{"n_layer": 8, "d_model": 384, "n_head": 6, "n_kv_head": 6, "head_dim": 64, "d_mlp": 1536, "vocab_size": 32000, "activation": "tanh_gelu", "norm": "layernorm", "norm_place": "pre", "norm_eps": 1e-06, "positions": "learned", "qk_norm": false, "attn_scale": 0.125, "bias": "all", "tie_embeddings": true, "parallel_block": false, "init": "normal", "init_std_qkv": 0.0149, "init_std_o": 0.00372, "init_std_up": 0.0149, "init_std_down": 0.00372, "optimizer": "muon_variant", "lr": 0.0105, "lr_mult_o": 2.0, "beta1": 0.95, "lr_head": 0.00634, "grad_clip": 2.0, "warmup_steps": 200, "schedule": "wsd", "decay_fraction": 0.852, "decay_shape": "pow", "final_lr_fraction": 0.1, "batch_tokens": 65536, "seq_len": 1024, "doc_mask": true, "train_tokens": 555700000, "steps": 8480, "dataset": "wikipedia_en"}
MLP neurons of a small language model. Each row is named by its layer, matrix (up: input weights) and neuron, and shows model dimensions 256-383. Each number is 128 + 32 x the weight over its row's rms, rounded and kept within 0 to 255. Numbers have three digits each.
A block is one neuron, or neurons of one layer that tend to fire together. Before each block is what it responds to, as a language model described it from the Wikipedia text at the highest values.

Responds to: Plural nouns or a split-off plural -s after quantifiers such as several, two, various, both, e.g. squadrons, matches, parts; also adverbs after was, e.g. also, often.
L3.up6:065085136134124158124091138127091118152072196202151208129096124066083127119153091132179130091157138128143142145139129169166087151177105116093112168089121093143130119140156128179122136180099122144177140169117116165123115168127197158108190140068084103105123196140146111159102115130145096127182109139167159133130117120168175125147168129078091071082106151157208141117107122124112146155157
L3.up47:155169114065136117151121124147109132128138121169101160085090138173123170142099126140101152086110201164083143100114117099056150153181091131073160123144096106087123089142190092153133078191139170114153119155141150161077100177144056176162125108126121149144093154102141086060145116167154142141192124161178115173106091142119139147147123165096112142100147118153116130110128157135119143135106
L3.up275:178120080196104082140127136150124100108112119212111095110162128142103229104123147166185140124104134092096094076162103135074144142113109095153144168078142116162117148100103132168158108120117164128110145136119159179101036145133109115158111166182093103078137091100127128094131127198163135109122179187120068072153142130128117110102156095160087135095131116134142097043146146155113127045086
L3.up925:123131088199144143125147071132160166129131138116190126147144156086108137196105144122171097162074168128182113138133106115109151113148074066110071151136158138144150077123144179117110164137124160181126129104137131160172192123104124141084108115139113089119168064155170137150135141163120152145139073205140124144110089150121162098075086129190118074104083122110105127092135106117093134096113
L3.up1119:113109134180144089121096187149183128123141154118158191133154100145058120128175148119094126136095106150119159104085141076136168130078109097095131151161121154111131093090149124131107153132118090133157081105149217094109115129134082168214111125150102116123112135145181131171122114099104134052189118130139149106099112095137137099128188168157126130114201137047124144075067081175141139154176
L3.up1124:130151112066106104141087136130141130150155092114137118110145148135154197100087054106111142177090107132147166137103146125135131155129171142154150111156071096112165173162079121151206117127156171121118123107171146210183110151155097172141122057126123116141104072123123100105104156165185150157139109132173165084047115130139130090152156006142140118065159098117120080107180110149154139100095
L3.up1238:161162129150132123115136106088134106126150154095111160136158127136128173148158126161137102053063150184161164187164107068127169101167104091130187171095080067113137113121115149146123186131129181131119164089144152166116068166079172107135140137145036162089174059085085128153076167150168145148093141164157070113103079130108164114161144102094151156105105167047084058091110170142148158125169
L3.up1410:122138101160118147097075109182120073111146147117112127123113160097160174120143170118133034117062108105106109157111131115123134144155166137130145113100098085125149146107140124143125118135051198138100127072129143132137126095168141162130095107127049127100156106111155135151135102197145130137160122169192130124043131156130075169138156107128094133136115102074099168100155147172112125117146

Responds to: Past participles in passive constructions, usually after was/is/were or a noun, before by/in/to: conducted, released by, defined by.
L5.up179:120144122185100116135078138087099104125060217117108196137110168101123088161148154114149155113117160156141148109085161058115137138163128124124108147145156133110140124153179110127194087104098114150074101125138150130111110093134112149117124091080130123107140116166195161166107149151128144099148160153110124139071136116157098135118141129103182138073145103120175121118114097185153103087168
L5.up554:114142169162137087144099100163146136101068174099098134111105144051089116131154173118116128091128135101116178101158150106159135125093066126096069192118168096115071156147137127150151174097170122162181170141185114126158158155119109140075112068157082171156088127095186196131138140186081214123063127139079102126098135145147129143098112169103156088036086139128177135145113159177191158163140
L5.up709:099099130078162078159107057111170151083107174130124204129120133136082110098088137180118132142127169169090102131118089091171133121147124167111155122097153120111066102187149135131185087099160134124161079149145127106136158125131100197134132083092129169066137113106161137200110096158177091068092171099153169123158154130202166114192099104072103142122137092160162128106129123191143131112116
L5.up1117:077159124140117075182081076134149168142103137136125136126118145068041136099105096095069142141083127192094139135170166116194080064116083174151120065156162101143117183168183182063116145122115135127170103125089140169122179187152112155156057029127134096200105097136153137162166138154129186097072115160086076121155153176151111148166112130133167090078138186127086113135093137193167130174137
L5.up1208:104198054111112120113136088119163138150148135122178130167070105118047141144093141105153096128121141092159156121020101070103092201107097203166083104137184137138113160127107143103098157126139145130131090139131144168092097130131096108113129112137147167174142145095132172148100142140128234091052071108134126128120102099054125154168143122144148107101121073107090099128070157109173128155148
L5.up1264:114125116128074129114098127116150112099103172149114145122117153061130125135111171129162097162189134124116105166122085152180114104111087181150060111097100167157155164167167122168135147124101133139148095114088133151143151086148127083126137112114147162117140076127127199130089167123077111049082121140119090087137139151189103155211067150161153079104059156162124097132127159171157139121167
L5.up1359:112169180084103102165169129152193096156103133183087176125097142103096132101102164090145157141208147155204147140135187134074177104155161104057123120118157141085063189201092099110174102088158139153085101156134141203119124167129092152093125104143097143206073119127123134125155142155128163116117134141118207118141179103116157164143071108113162126118119177116081104081128127123151122100144
L5.up1391:126143120120069076147077105119169138129157202146175207093176095097093115109122101129089138133126152130206140109129165115135206141128091140180128138101113151145095201098158122095109148131133108094148101154108135162163183188135132141160150106063118094162111112165141101120137160092111164153058146175125147122182122220156153127160094118141136120084138131117095084146106115174166112145109

Responds to: Line break right after a Wikipedia section heading like ==Squad== or ==Results==, often before a table, plus colons that introduce lists ("four basic shapes:").
L3.up174:147150078149140130083094143129185106133161064109135112132122109122114156097103082113143143148134131139064154141082076100069067117061167106161112168139092162144115136151075110176170176127132138136116097133155204109123147167051134147124139134137184116118107114142126092121090152190125105115156170137137109129142085073155137089119101111141129135167155020125132196137073083111142117118096
L3.up345:160110091135188084178167149132096134110098120168196125138140080150094202120049106108166109174160114118074136165141132127102089123076103112203125148108156085119128127206095160140140135086148136142151111154106089092133085110034137142086081216101153098162209127144191133079155140179147114111122189125150158114109167151176172137149154142190122115145112110097134109123085168109141039116114
L3.up685:159120185087132146107133054172077123060097092084161121138152146095158143102109174132170137172133110140107119148053109125095179162104145114163144137126096115115117145114127134150093144074199145138132136075111134177124152137037108159134078142144103109196102127122143105135119114088129132072139140145134114130139120154074158152138152138172141128105129061112144173119149138150191141151110
L3.up816:121142117126144140119118064150193107136222112156168111118094076132151167110138143144130116168095111099092067115140104083134125170137131097116149170148092144138069134171111123165116144124146148126135064184143124123133156159113131119119186128129141125180119059131124087125147109138126103101155093188132174131123133119126164092148158043169156121147185081152062124018075163153114110085089
L3.up833:116082103091091129069113131108157149096151102147140077138144127144078079116110095139137104101248120109164163133059100109096149110138136176169149145153082083155123161160124116164091099144115130122065103136090076170114138191072113157140122141126140145129163104135129175163133119099100113110140108165194172110134162110065189136163144055166076137117111137141099137045114112185056140114072
L3.up960:111138099170146143101141054165136095085128120167147156121112134104068189142169105168108107149106098159118124142108124054099129109100155148109169155100145141121069117112058197099130102131108160154076130100160046153132079170134100150164071126119115170160164117110092099129080137121152102165138132144085126085111122123134097068147141084162147099119210164079090137088130091116111129076121
L3.up1096:125125144126131110094108095177128121113181131163078111064131091100087142136116138158143100134130080123119120146111131137113138130069086105141125135114124149155155106163080143151144185131155134134085090128166068130142122168133170155167160105187070122137155120098126055121091171180138133132092106109124135161137131142161110100133194092121111236111165155109111170171064101102093176158097
L3.up1533:140124121090138175104111142175134156153127153237139104094109099113136189165084136122112120163155144116099101171156100147129131145123144140106145141120127154139132136170117109099105091159161149122127148135138129126098062175143183163140124171159074105125108113107106094142161148208131117144115089098116082132105121163161108126109175124144090199133108142134107143121091159115159170119103

Responds to: Mostly hyphens joining compound words (cat-like, anti-Soviet, hip-hop, free-roam); also verbs after infinitive "to" (to make, to find, to defend).
L3.up247:097116113122136123070139087156164151054129155152135133158087121155160130181104122125131077104136099168139106116140139147123097114120121112123178153118116162111046115065124052160187151196169185008122065099114112097160101163164141131131076132123165194122185114151130100184149119157144141148133136142090090183124175164096154095158097069201138122206137142150156116085157116097142178112128
L3.up280:066115070132061103161118108154094149116096154147112106115153132105088167074155153128141105107110115170161141111125109091149125106122114138147132150104170112093156067181132139170116143116098138163112224067144142092092087104142164103104141145106091110120143140134140140161104146117116129108129199095098166113111110136174173092108160107064119179173150102154140155093181126096136136112121
L3.up428:125171101101116158174142099109118099117145157156159180146096092102111159128166158138104116128133158196151130086132131157108192082138139129150138155160123137130163189128142092140111144212066124129157126171116133132126133084121116006177108108136129152063166103156113153115169144167150146150159029076110107125107098135136161215117112114078118156086130144116116166103140171123156129144144
L3.up504:130140150117132136128091169130162160132148078121158082102111144189111163095134090168057058122146121150141111111108120089111090096104118115121135130101205090092124155188114144123154144089131195161134125100161127179128164094153183138090092076134090120078212146126108143122154085157119165133122114150106173155166164121155157086159070136162116139133088191143107093114165131173109154081091
L3.up739:144134107107176120105078112116147139142136145154087118151161077097109147116119133089112157093142124187105167174107110088117136144162130081113130141108130144127146105171137105180054149118160090092122115108138160158118145085102133182169071117141178108070130149177145107107142145144152111158160132095159076155151184157161168127116150117218095181143092147157214167158129137147055129079146
L3.up1056:107151098083150167163173122104145141105124159112170098102187157140129176058149151143136052057073101176168125110143118123053129118136147151131120144114098120071138108148131108171137084100106118073218205103102103130138128117139147057176200158180142132094161184099179093111074128091115216151112138120088098112127088156089124112179116117157127163110119133074083107182132152141152159130169
L3.up1091:060131161148176138133127144132171166168099148127108106191066124115125199153112132131124146144155064155117132114151141121089115123142110099095141120172115133129118098158163126131174132164163149099114117130127068119177138090143092050182072110108129131080106088057135141124102069172160131153111113162095106129078130171192139146092099095132095145113177153175091112153195109110171133147123
L3.up1357:122103143128129116081101105165117142110134154128111157130099148103117171089117139153157205128113125147131099156069110112135095084065186105151115161129136188146153139172048062121112139156145091077116178115112129144143140101163147135143134080114137111137149155142122157096150139231122171107122074174124054135100138119089099091093138165144152138152132137143083117114163093113142116080070

Responds to: Pipe or colon right after a column-header or field-label word in Wikipedia tables and infoboxes, e.g. "Date |", "Pop. |", "Episodes:".
L3.up43:141140140119158098115127127052117112094070078078134137119092137136146143115114144171133099175115105109071149129086114195111121124088131166193134089136153085124118156164127125132183053136093084136108160076131078153144188115035088153103128080157147099117100130112150113153135170158141159077182177141153154158178154123120100106125086128183175217075157087131148107137144189103155108118100
L3.up682:147090127087148133126103173139069112147170094144145092201122144151090095126141140114120141127186122150118144145072129140113183145129133170160133166079116120177120179106140080088085121127097156106055116140126089143125123203136143154075112129152129131108132106158120146147124098117122151099139105133104147133089147121115129154175170123150109117125091184143081119123111128155156133060062
L3.up1103:161122155092165126080164105096126040150136135115140086092154087105108182185037113138132165105144105087107160095079133100139104133059205106145101109104078144136158150171083110153173048087082127135061174123098095054103113098064116116119135103162151166129161074120099135205117110195139155106084139137164141133102130139086120065138160096095138134139124126167135135106110109122116154135160
L3.up1253:141146108128170114051093078088165144099093090223085127144137078063107171076107156096144095189127122185216139107150121128115109159090132140146078127089135120109119096146198063153240111057150136116070096130135139121074089123083165134223152116080119116132177131130075107153097182173128142058093163118154132142085130119167136118181164066151118163175092094157193090074108202183122068107148
L3.up1260:132120052114126151081123080120093172135155148127135132135122136156141094088140107143183093131153169191186178162119106150134106121098168172169184152119132126116122161131113134131131124069132154182084109130090118145149121169108166141125055182186127141122152054148127194171168041173203134148118157119136102113114127104060172228187184143095143112165099152138135121109085127126124113069114
L3.up1270:155128178120146175086129071141051137161155166119161101133116122132122109175118094123098114105139127093136094118036100158124135158102157231141103139158092162144185084099124087139097093125110121114100136159140149156110114106084126085107068153134126155121156091127114161126135156160186107147086068104148085212108100160144103184155129147110132132182130174140168151186131128138121092097120
L3.up1385:137057066140073141133157131118114195144134111107138117125125099127122158166000143091078116162063163131058116138136139117141111128085151154145126163085124134110148143151164121185140144085150112140097087075151151190092105169109118093114175173183183115126060111116123178098168107205111108102085168135180109124134145133131165081104138092114112126190162145121107135148136100122124146133110
L3.up1426:109115079106087153092145137119060114105165120120107098114101119169072142213098131115090117220105135143145172130094086109086090128099097125112095150083104134132109139125171112194143141132164090168073112126120125132195103118059116139174140068123145162113072181173213151141149117122124139107160156177176098168104082153123088135126112162086183054174134063116080126149072212191175104131149

Responds to: Plural suffixes such as s, es, ins and whole plural nouns closing a noun phrase, as in floodplains, pressure vessels, flight-sim games, twins.
L2.up32:169166097183061176116203115133142125103102136143100067121148096135094170114107145166130102169110136121153113131144117110114128144168125076113102139125115110186097122145161188136099182129106104156115145158112134169100105108140128102167104109149132102141184082160069070102124167147209098136148196191179092125100135139106121102118171106125145117161100059147110100037203120116149130062068

Responds to: Past participle verbs after forms of "be" in passive constructions, often negated, such as was born, not known, was founded, been established.
L2.up526:129136077081168137153070125118164121175140116214114188161077145189116110093133136117101162124060097147130175119122149085122094059147185122120127193118135167085114145209093107093104144150111136144200085243148120087102140125097152106129107110139130135086115115144151135165170125103193147136132071111069067161083136143132206153114140131131159153142195056084142098139178167167059106114120

Responds to: Line breaks right after wiki section headings such as ==Cast== or ==History==, plus opening table pipes and early words of the section body (career, follows, assists).
L2.up339:141097143124103131128129113151124071163110140160100105125106148140063155129128111127109138108061087142108139119095105079157116150081151098137104147096109126146121115182128131134143149125154156150098105135172058175121102103126147166146162086114160054102121068163131086125092102116209151139112163122184083198139116068123142096130211101114108120143177132103128107160155181153110133100017

Responds to: Closing pipes at the end of wiki table header rows (Census | Pop. | Note | %±), and function words that introduce a following figure or phrase, such as of which, for only, since.
L2.up306:226125122082188133117089115152107135161130123090162084129103142094074125130164105076088184141112140123177136125115132095190122141150133113168092115108140070166155152131136146161166153147168125098122082117084109138149154116032112140074157141139140108129159096103095124125153135168106148150101123199146100128110077126092152174126127160133172150163106103122099129104127107116150083078067

Responds to: Standalone space, hyphen or quote tokens right after function words such as the, a, and, before a less common word, e.g. nearly wiped, and zealous, a shaken.
L5.up254:088157084148134121143092119201155116130129138123135132150195154166151185065179121182158128121096167083121158134174162110114166182153166118118101127144078164146120132150178160133128106118170135160144090086106103080148132132164109144156111143096149144150121092136019069091116071157106093077112131119128112093158121165072152103104118142145095105125153105116131216157183182140045186127108
L5.up337:114147152140111145100141124125145130107153092151133101198117094130068106092134184134104197165160102188130127142059135114125120167154158188110172117079131094170124134106114200144098100150112125152134152114145174137087122206112100118173145173180155112121121112175092101115124167140103126120170143105128058100173119168142087131149167149168101152138072123140113182056099097121100094131068
L5.up520:096096155112119111138118114145084144135114160158119143158154127108116105135156106142144121098146138167143188086142093114113105154187151161117105213122129152093039153143134126165139223116134121104107146122111086120125084151112115164145111125104132196127123125161097099114120172149138105107173155112158098123143137163146110159108179177174153142104110119190085113068089153136151153130146
L5.up523:121115148070136108133150079135069149079101198159149151105121137145130146129114121114146110099131114097151174088071137146108117125177190129099134120165148102116145170181136122153190143080087139178137144191146097102161205129096132080193133101078091157111116094097111111092138121174101106119163144134138079149172143203164155155111115115095131133091121126154084170095043095167100132130124
L5.up942:065064104096125092125187129197100168107147094133127137110158111149153140049136123147119128121169154105119128146139162107147204126163118149140165121130123107138091098199135158149136137105178180135160138107135122101113135156145113149133135110072062222094127106139096064228083154123123125108126189131103139129125095110138121116135171171156107107161131140114185157171058057098123107161183
L5.up947:118165176135085167123114187074150163143147144147156118170130101120075115116183151197119133120157123147157111116170136111107102107184159127110131139126116082127085128166135127165161145111103128145118196103112117122124094189112112134146117047146119132072157059084163119116141089205127146151102137111157082130141075169125100122174152143215139140162107137121097116109080145113132104080123
L5.up1364:187124130102120100087137162143171112151139124156168166104163105071126217060100151138075153139110175115124117128134120129146145086186136133106109126157072126103175102187132155085114087118136185103128166160129133152092109114174141133118126133113130162117088053144139140177159146121114115159126126096129118130077146160167142061135163140151103118124120176068134108104079069157141122132199
L5.up1385:040179090082113171135146107134144093117140137156169074106109098185108175051139138110155208100157079155141120164130079060109113192166182126140111091099119138135111107178126234148114142114086091095141143107174141175110113219106109130161100110101123169129141143136068131089107105091091114104100161078100138096122100142166093138171133173137133125128081137143105126104112139121164105118142

Responds to: Pipe or slash separators in table header rows, e.g. after Votes, Record, Nationality in election or sports tables; weakly elsewhere.
L5.up894:124122129124175119136102119115092088079093105140121100102102105131087123119082082108206113166144140099156137137108088100108155137075134120196066137103105118092105114167069111153140122071122107107106117135142105147129141166105129098162093096099193145135116136085153092145160185149185122136152183123108129117127148139118159175119110093194111183145099072156100158185161111176109139145087
L5.up909:111066071106138067086158153144095084111080127119055105153127135190085149131114099144188126180085122156134047074092086148125160121089164112092126073093071166088114162117116084110155186108146106129092175150165155184104187080150232156146128166131159105181110169096144151122092176142108127134142149169154111115089158084132166147133122165098190137132129185118162075114152136139154179072116
L5.up995:165071130097155148088129115142099115169130144136163133146126218147067170125085116178110093177143114097151152130150094222092119091140151128121086119118108089164124133149137100135137125204109142137151107086079103107119149099183147147143066103184108094131138068120064094160107152155194109144127165085132109127100123136135202161150153128114130131143131181150128117129107149166156079110189
L5.up1064:099116113126157129153127098149119126127130096098110137179059153140109170110184146144095112129146082126142136117038173154115219140099116113101123130182128151102128161163122086142136089116111106116187139055139094169172059170077131133211067162139157187164159092168103130127145145136123143129125120101134123152157127092083116073148106170079109143132121102135181081107101150090137134130087
L5.up1097:131136082158136136095121088092117069118104128153070126149163190141136147139147068138114114109117063108181164129131117125118135102139143157107124166193122124104109069112097091122107110116130172114157119095066192118172146148120176073133134127065140191107138114070148130118174140149112165168137128124034115155104099186110206111156171143127147139105115151142154137166106049128131068119103
L5.up1272:170167164111076108144157089121114156118158110119082111068109187139168141119076101127129105133145164167158161160111073248127171177140127158198154182149116044094147174088155099127170192103133172142139082161085054157147137184095129138091118101133155152140109172124155133120092177123124087130102231141123070094151069116127119134141109142134107133123130136161133120159064091081130156122136
L5.up1454:141132144152057112157138110149053166135074116139144114130156196182104237146139079125148190091139111161132106164105100088145185139151155173140112163083128178165089125148107155106137145129111146150097122107141191141096112161110121191140121182140162134144125106152148097141086167155107141091117145085193106090112130103107129158083164160151116162120125163136200150143101095097135100124090
L5.up1460:103137145162138104090132147144161078089143128161126127152152146212122137136131122071117139113103154100149156137133133151117085112079097138067118157176122085109092149087101147125164157124156140183152126100116209135131120082115128143116053145169099156113139152151090171140141107110101130094126177162122146135122057102120227102115139143149123174159136080114140130190121099117055109059127

Responds to: Fires on auxiliaries, modals and past participles right after a long subject noun phrase, as in "was proposed", "can be", "has worn".
L3.up78:080157128102046115179096095183129071117141132166100113128087120198126151063148147075097115122130058093141119121152167119117088168128138102076105114113061095052137181082129178083148082087152207104158096149136170123123100132149156116119098071112118070087116125160151031143110087177143168120165147138086121184116117150129103149111121145183121171110102095113101127132120182120129138135109
L3.up154:147107145074167177136123123174108175150049124150124131158149148155155099175096167144115152130090150128135175089180130083020097144117152108129096175136151126093135134121147106156104114143083083130128143135130119172138083178158090096133094134135115113118112122088151164103132106128162168132080158135163113152084105165103146157137204119142095136156132189112104099120065095105149162123138
L3.up655:043104127069156114122113151092161199078131104183059150091156140081100153182125153077140089137174152160138177063169064153104134118120121125070126130133147103090113093150159102165155136094184133103183146192091127147101092108135132194179167094117081132153134231114170101153171117169135101123153101152120099137133137139127162127112120134051136202119079111099167164198080131166150095126119
L3.up737:146102145089178186134135127212149125112122114173105072167159121111105123105107171078123085158105030166100158099117124109119102114176151144117119119077163071164147095108122136096179144135168188121143099185145145119141097111160129165161133091158128092081155139105142135163140153131108136149120141133206194107079151146064179132141150121115160200127131147139081118092120117110144112085126
L3.up1202:102169116087212116126121089136161169089126126160101104148155160083091088057069095108144140099080122077174178168020129121161123112093130170149095202126186174125128135174146124150143094084192128087158120142120168061141157095125155140092112147101075132175174140182152154121187169121190130167095098154128138174082160138133112169107103096136125159083111106149145116129106111095096121149140
L3.up1203:128150131124149066129054183153139142086079116149138163114115091131101150150163144115142153154115204165167096102171149150144136122180118184150113119096092138111109076092174107099131115124180168046114115127128143120116168183121119110117133074176142089136182131125138146210152169184080126115128132142160136160126160146139071118139128132143195091102153125121155083105061145135201168180091
L3.up1263:110107109081160162158171115112144112089127095106102116197090162052125106146143162120149059122107121188123157171130120104111116113183140091142148067159180109150137136143113163108110125096116144092195147153130142137100130112145101153136141073147149097157174169126106166134116164144172102065179060140097150127129131119131103130140088083120154131084151126134133129090177142100142095133127
L3.up1291:159154166122143157132124129179108104106201129141139156126160102070118139170176110149074039145104093183137155110090095153027158159065142127134118126152157127160094106169071088142138133152148164148163121186149138181140061141147158194166128177096151122114104134128192171105179180166193111095146119130147046109149098154069166140104110142089148144125114150172121150124134114147104154146115

Responds to: Plural noun tokens, mostly the final "s", often after numbers or quantifiers, as in several accidents, nine lanterns, six designs.
L5.up44:152148111111097109128192098109153162112130121091132172089168160141183113106028133090063103124153126169138048166132097168115157122177134072169133122171083124072140096096094106056153233117126188148097144126121107125161101155135133147164069134119119201132123077087091113109141108132212135102170122112164139185142046158129134166124068069083152129130104121079125087125144128180104141133203
L5.up368:126105153186107120130074148169122115190125169148174082105094164142098096147129148129175092151134122121131141107133098117136087142139107171152101173084149060121085124133163121158167116137182131153162132123083160121207154148176128179156157110109135120140146118097135106116149120187199059092171138131121149133114152168095138143103146109175148115089096085129181149140114152123160138120159
L5.up497:172166128121101152164146141167150088170113090178097113151152126121157179140153077151081138092102170118162087149127143201131126130138123147100179141156158120202112090131167137143165130131131123162104130093139118191115088124073059152155106150140152106098137095084077098142154164135197070139108139121169075130125123137147092139129097153150155109122074134110196076119094143153150099102150
L5.up573:193143098150146183146125122164169101105119145136082084111137110116208124112153143105165099158164142123116179095102114121074120158172104110129091161102082096149108121106057146178140129108150110112117071083181134148160075145170125146147141146155155121120101057085153106182100102153136069112112124189163059077119157150167146116147111067162169135143129085054074061112121129126139165029098
L5.up618:172132090136102095130075166104157142094145131146089090149123149144062142104127105135133152112120163140134162104076117113088047114118161143079119109092135104173107186133048157163136149158176193088111110117127099181088162108161084077095112116156131140111081082024073147140129135141148100088150114153110125061068168093109145143126133045104146119113130050086094126113174131163136135089158
L5.up662:155137136127064103129096131123173127079143162170095108102129094124078162125118125132105133139090128127110139134088135131115129111069124149186114140123106130139096146172104114177088157099161103177119113086185124073146124108130089126149059073131144085154102091078155117151176159144110120146130159145143154152157156144141135074147092096135156241107108140078117169101130137146144166179130
L5.up885:182152175128147077165140134159119126098114116114064159112130157204129167080122098113129121099098166106140127075130147144095138122119070104144102115108056134133048185154099135117117148151133126141119095125142163135148104109150133118131120170145115148117085093114128126122095181147124091098189169130122097145118127149166142114132102076162098181114157089026176103069161102218153162118125
L5.up930:077109085111069133081110114156173055162167083139135078140141110144112153099111159169157098070121166146103120159102133142094128103161123146137116149171165119151144102209088126159097089099158162152154168147159122159166109093174101102132092127141083099181155132078141116139160145203094148098122137118120148101125136108101079123094070121148183150143146122098145131157142103146103106161135

Responds to: Hyphens, sometimes plain spaces, joining two words into one compound, as in hip-hop, twenty-eighth, stripped-back, half-aunt.
L2.up1504:160052135128140113167134099123164138094142134124173126100090130104095139122102134145126169129140141174105118123114133111104160174088143091169130159084110103150130135204126160100141132111158161127166110084149143112073126189170106147168160131133111086151148129102141051113075114116168120140095121130107137185166182067140129168162178103188131187070118071093150140107085162110112110148110